Weights of a small transformer language model.
Size: width 192, vocabulary 512.
Architecture: biases, untied embeddings.
Training: a variant of Muon for these matrices, 3940 steps.
MLP neurons of a small language model. Each row is named by its layer, matrix (down: output weights) and neuron, and shows model dimensions 48-175. Each number is 200 + 30 x the weight over its row's rms, rounded and kept within 0 to 999.
Before each neuron's rows, "fires before" lists the tokens most often just after its 100 highest values on Wikipedia text that the model never trained on.

fires before: "k", "ld", "ac"
L5.down282,215,216,175,206,203,218,187,224,213,217,235,195,157,160,163,231,156,209,247,194,186,206,196,247,209,194,242,204,235,168,134,178,224,203,190,208,208,189,182,245,216,229,257,191,225,255,141,173,203,186,173,196,173,179,185,179,161,205,218,228,222,173,208,221,237,212,182,193,174,212,170,209,187,240,265,204,241,245,205,158,164,174,240,208,182,225,134,191,164,210,202,163,188,126,136,226,239,223,141,193,254,215,214,202,179,174,161,187,196,237,171,191,172,148,237,194,148,191,184,198,218,211,193,203,183,235,246,239

fires before: "p", "o", "er", "it"
L5.down382,214,154,206,233,199,215,204,229,219,226,139,212,131,152,184,161,140,139,179,218,207,214,156,197,187,142,218,230,225,175,214,199,194,219,187,260,145,139,164,148,223,205,169,166,164,202,191,198,172,199,184,219,227,197,215,247,197,213,227,202,194,173,145,170,201,150,206,249,196,195,235,187,157,199,175,194,227,254,190,197,191,179,184,223,200,140,195,187,192,235,250,214,178,205,194,188,221,252,175,152,228,258,221,199,186,206,217,240,176,232,210,207,243,212,219,280,253,160,196,146,192,235,236,167,145,280,203,176

fires before: "ed", "e", "ou", "u", "ion", "i"
L6.down308,219,200,222,207,233,163,201,220,169,208,211,185,154,172,248,221,181,143,185,135,199,197,183,208,229,142,210,245,229,159,161,248,178,257,210,170,153,228,232,275,137,197,214,197,238,212,174,190,170,203,166,237,218,212,197,201,199,186,174,132,173,167,222,226,196,185,186,185,255,228,208,205,158,157,169,211,238,162,221,158,242,233,225,219,183,183,189,233,129,219,178,149,206,183,170,244,180,174,238,173,205,171,184,266,243,169,173,196,202,231,195,181,188,168,238,200,187,189,186,206,219,213,201,173,169,246,224,193

fires before: "ri", "or", "i", "he", "re", "ow"
L8.down339,207,178,149,258,227,191,216,185,221,225,184,149,246,149,202,231,251,171,144,172,217,225,209,118,195,213,199,228,150,183,215,159,213,220,151,146,198,204,202,206,237,207,212,212,196,240,167,161,204,220,159,198,178,204,191,262,204,177,172,210,272,209,215,196,169,170,174,184,223,188,200,225,224,262,184,179,165,174,257,152,210,210,189,193,191,188,196,218,192,216,164,162,231,202,227,201,269,201,212,192,240,161,219,140,246,221,231,185,242,223,182,168,207,181,223,214,184,197,178,146,214,225,231,255,185,168,220,224

fires before: "r", "it", "p", "re", "ic"
L5.down201,227,192,171,237,196,176,223,197,212,228,197,235,197,221,223,205,209,182,173,224,185,143,194,202,235,195,216,194,192,243,171,180,194,182,206,175,215,155,277,219,264,201,231,191,206,200,173,173,246,188,191,160,180,154,185,199,232,227,250,205,194,218,169,161,239,201,206,195,201,205,165,126,204,138,196,247,183,237,186,209,184,205,185,215,217,198,190,194,157,168,202,188,224,175,222,194,197,152,206,228,153,184,197,187,234,240,161,247,173,239,149,180,208,200,223,224,202,159,198,158,217,235,230,205,206,242,269,229

fires before: "o", "ic", "ip", "ay"
L6.down94,183,166,202,191,211,181,149,156,220,176,177,224,157,212,172,230,205,287,183,188,183,194,227,159,192,265,188,170,195,229,217,258,173,186,212,189,190,206,211,147,229,206,206,178,238,177,196,216,192,202,285,157,162,189,204,224,184,162,243,225,172,210,197,184,135,166,284,217,162,214,195,245,244,197,217,188,233,231,222,216,228,196,183,166,235,210,202,173,202,207,238,172,197,187,180,195,147,209,189,190,214,214,201,259,189,169,179,199,223,209,255,196,139,191,237,150,241,153,225,192,184,173,210,167,206,183,219,179

fires before: "ld", "ed", " the", " a", " s"
L8.down317,242,230,230,182,180,223,160,191,206,203,239,216,245,141,212,157,174,197,200,188,187,145,209,159,132,227,199,114,215,211,159,242,138,201,207,189,167,170,165,219,217,200,197,206,214,232,225,184,223,238,203,201,167,209,228,219,248,222,243,246,184,222,184,187,209,257,175,208,229,201,207,265,221,204,256,239,198,169,213,183,220,217,162,191,214,146,168,181,210,173,229,187,181,159,155,173,201,240,193,177,163,229,209,234,157,157,186,225,235,230,171,186,201,183,168,151,192,218,197,196,195,216,222,174,179,247,226,186

fires before: "ion", "ent", "i", "y", "ay"
L8.down182,239,211,209,238,163,202,191,204,210,199,227,212,166,185,233,213,190,210,193,175,199,223,199,186,163,224,213,221,206,135,163,205,137,210,225,217,257,227,154,237,215,239,231,122,174,213,159,200,186,186,209,201,225,236,190,189,188,179,193,179,227,174,151,224,202,239,162,122,225,225,217,197,195,203,181,188,233,216,184,179,131,209,234,167,204,181,218,208,184,249,238,202,241,159,179,177,181,179,186,227,200,210,217,192,230,179,209,200,285,248,206,182,173,205,222,232,194,225,163,193,176,203,174,164,175,209,242,151

fires before: "ay", "ac", "o", "ant", "is"
L7.down278,176,199,187,189,239,189,206,229,207,202,245,208,195,228,183,158,229,211,145,249,219,247,238,164,235,268,166,225,178,201,208,142,234,204,173,206,225,150,205,171,180,178,197,213,227,190,218,184,211,177,178,165,195,240,198,231,170,192,173,179,218,229,212,216,201,157,158,234,224,112,264,224,254,184,249,237,193,229,185,217,165,254,198,200,187,184,254,168,192,149,215,204,239,192,178,210,187,216,214,194,202,219,178,242,210,209,180,225,201,233,179,150,154,221,252,174,118,209,179,243,156,173,234,187,186,157,235,222

fires before: "l", "-", "ber", "is", "p", "u"
L7.down49,240,229,204,239,188,216,169,183,148,180,176,186,186,182,175,143,214,248,241,205,227,196,187,190,195,163,209,177,191,169,197,245,155,167,176,183,214,201,152,200,232,221,188,229,197,254,220,214,209,194,225,179,186,212,237,183,229,214,198,227,220,239,242,226,213,156,247,207,193,213,215,228,243,239,181,181,162,149,159,195,179,148,205,219,160,199,238,180,173,192,206,216,174,217,181,211,189,196,223,211,202,217,219,193,219,186,240,151,211,193,178,261,234,130,189,182,211,147,213,150,210,198,217,206,155,204,196,202

fires before: " |", "it", "p", "un", "and", "on"
L5.down59,185,225,210,217,206,194,172,225,200,281,209,219,157,217,220,188,231,239,236,154,196,183,212,195,222,187,143,245,178,228,137,148,214,172,193,123,142,220,193,209,176,232,187,217,225,152,186,184,212,156,179,180,221,200,207,176,263,203,207,129,235,191,207,162,207,214,152,246,206,167,234,150,221,211,196,187,239,166,231,162,222,197,212,180,136,214,178,220,232,205,196,234,202,191,211,206,234,254,164,212,227,164,182,195,200,213,221,194,205,202,213,206,200,190,180,210,152,235,175,191,225,190,198,191,192,229,213,224

fires before: "at", "ot", "ag", "nd", "b", "k"
L6.down45,205,238,206,155,157,136,227,189,193,200,236,202,203,224,241,161,195,231,217,202,231,177,170,250,198,195,192,157,194,158,207,186,137,224,161,238,192,165,233,234,227,217,225,229,252,172,170,293,198,200,221,180,190,263,167,177,162,205,241,167,210,236,146,219,173,235,241,197,209,176,180,194,196,188,199,206,233,226,216,175,163,207,211,233,217,249,202,225,151,192,211,269,188,174,185,214,191,201,222,187,197,173,194,164,228,217,165,223,198,169,161,222,184,224,280,196,192,170,214,172,203,181,169,186,203,224,248,190

fires before: "ember", "r", "en", "ur", " 19", "u"
L8.down255,193,213,187,196,148,205,164,148,227,197,209,199,153,162,188,152,246,157,203,184,186,225,176,228,216,172,217,221,201,221,156,204,203,225,163,180,165,206,195,189,265,236,160,169,151,219,165,180,255,223,274,202,217,192,203,177,216,205,204,190,170,201,175,207,194,200,255,196,207,217,224,220,180,172,174,206,154,173,175,223,226,174,244,183,191,189,213,219,238,200,196,182,204,194,225,247,228,229,197,166,176,198,194,163,246,166,201,177,249,166,163,197,213,214,264,208,196,194,268,113,194,219,262,175,184,198,214,209

fires before: "at", "en", "b", "ot", "el", "et"
L5.down102,189,176,215,166,245,199,186,200,201,200,169,239,264,222,150,233,218,196,164,164,199,199,205,221,178,237,183,186,203,149,167,153,194,208,252,185,194,210,192,220,207,156,188,251,160,178,193,222,204,223,145,197,195,238,205,205,196,182,237,168,239,246,232,223,236,177,193,141,206,171,242,219,217,205,172,136,198,175,226,222,201,256,201,188,155,194,255,174,175,187,199,240,189,165,227,179,169,192,240,210,200,189,227,245,223,203,211,230,168,176,158,164,202,186,144,148,226,208,195,128,161,221,255,173,189,172,236,184

fires before: "ember", "or", "l", "oc", "is", "re"
L6.down278,204,196,144,147,170,228,210,180,166,204,257,194,211,209,201,237,199,232,186,180,226,195,242,158,203,227,210,171,240,206,210,271,199,181,145,161,149,201,260,174,216,228,192,237,146,213,200,164,218,209,224,216,242,199,198,208,206,218,170,161,211,178,219,197,256,179,171,252,219,170,170,203,243,204,173,166,175,193,194,225,166,150,185,188,184,195,182,228,237,208,200,217,170,180,240,179,177,195,163,270,247,197,157,137,186,144,152,167,217,211,224,218,116,150,193,203,162,236,228,208,172,166,216,192,197,221,206,214

fires before: "ing", "e", "ed", "es", " to", " in"
L5.down301,159,213,227,194,220,184,211,181,200,181,176,203,112,222,225,110,141,173,201,161,171,211,204,212,229,206,148,214,192,175,208,291,149,203,175,234,172,255,214,142,164,222,197,165,205,189,148,179,162,213,181,176,251,235,170,214,208,244,176,217,243,188,163,203,163,259,247,174,221,173,249,215,151,246,214,189,192,192,160,202,205,188,213,270,192,213,167,171,251,217,217,239,195,212,208,276,190,214,225,168,242,222,240,209,207,184,173,218,185,248,224,159,234,222,184,216,194,254,196,178,236,205,171,188,227,217,241,156

fires before: "ed", "ce", "c", " the"
L8.down335,206,203,235,260,232,208,264,238,252,184,174,209,211,209,214,186,190,248,201,161,236,180,251,241,195,218,209,174,235,195,215,118,212,191,183,248,260,175,221,205,203,241,206,150,207,179,202,202,199,183,186,212,188,156,211,222,183,133,206,198,244,179,181,252,162,173,218,149,136,199,159,167,155,164,188,218,157,192,248,213,217,205,269,267,213,220,200,232,191,184,230,204,196,210,249,176,200,191,225,183,258,163,190,224,198,159,252,184,183,175,189,230,210,199,201,209,180,206,146,210,213,182,204,221,210,191,142,240

fires before: "r", "l", "n", "le", "it", "ent"
L5.down109,207,173,235,179,216,188,265,238,244,203,146,180,191,186,216,267,200,202,175,230,199,216,188,194,189,192,209,217,157,215,180,223,193,135,212,171,220,163,234,178,235,207,153,195,196,217,163,196,188,187,249,152,261,188,197,189,232,175,210,200,208,203,194,206,206,202,209,174,232,184,251,169,187,163,172,208,243,238,200,178,179,180,140,175,213,242,158,211,265,195,192,190,274,210,257,175,202,251,252,143,184,216,242,231,232,211,243,251,172,180,132,178,178,267,179,253,287,192,191,213,233,193,206,261,146,207,196,180

fires before: "\n", "oun", "1"
L5.down50,225,181,294,232,208,186,281,215,204,186,180,211,232,173,210,193,279,238,248,204,164,224,197,188,169,209,236,168,183,154,215,245,230,161,187,149,191,208,205,211,229,159,243,190,234,176,206,195,151,235,200,190,243,235,177,234,152,194,179,187,162,226,231,160,163,175,226,221,180,184,196,182,215,178,214,200,217,182,242,213,209,205,192,217,216,150,184,253,241,233,243,184,133,215,210,234,169,189,180,174,181,196,221,188,183,206,165,243,190,131,268,207,229,228,165,186,193,247,182,179,216,222,198,218,210,187,246,210

fires before: "ig", "c", "n", "p", "ist", " the"
L7.down205,204,278,234,221,148,185,228,199,221,171,217,199,218,134,213,159,183,225,254,203,233,163,210,218,125,191,206,212,199,212,171,209,194,202,215,174,225,229,186,191,157,183,190,133,265,192,208,235,308,222,206,165,190,127,235,185,189,206,214,159,216,208,195,206,168,220,208,184,202,161,226,216,218,152,219,188,222,244,208,203,204,191,211,202,204,217,197,224,209,184,201,189,243,199,214,184,191,250,275,148,203,218,193,238,192,219,159,236,164,155,229,211,216,181,204,203,182,219,237,254,171,232,245,187,215,221,187,219

fires before: "en", "-", "is", "\n", "ich", "ic"
L7.down331,178,223,235,170,170,178,224,176,247,175,183,204,199,212,211,219,199,192,189,157,227,178,202,200,237,168,160,209,225,179,205,201,210,189,226,205,195,195,215,170,183,233,196,206,137,177,148,202,199,181,201,222,264,252,214,171,263,183,205,210,173,138,155,182,162,190,229,196,140,257,272,179,208,165,199,194,154,229,251,154,185,162,249,175,196,213,177,159,203,202,231,178,279,220,202,255,149,232,161,248,212,217,220,214,185,200,239,190,142,192,178,141,243,205,179,192,233,244,153,195,191,232,217,193,193,164,168,200

fires before: "ou", "am", "ad", "or", "ound", "and"
L7.down346,176,279,178,139,210,198,207,249,206,151,212,241,158,245,217,208,194,193,154,143,216,167,182,227,172,214,213,196,211,246,173,262,211,209,186,219,180,184,210,244,175,185,157,182,195,240,188,261,204,210,236,198,183,172,241,233,218,189,211,145,218,187,196,238,237,187,180,210,195,169,206,200,228,168,175,223,165,179,186,159,195,135,216,201,192,174,247,154,191,125,190,196,202,223,205,206,188,238,228,213,242,180,152,187,200,160,183,176,200,188,229,235,196,213,203,184,234,174,173,200,201,179,190,220,196,273,163,136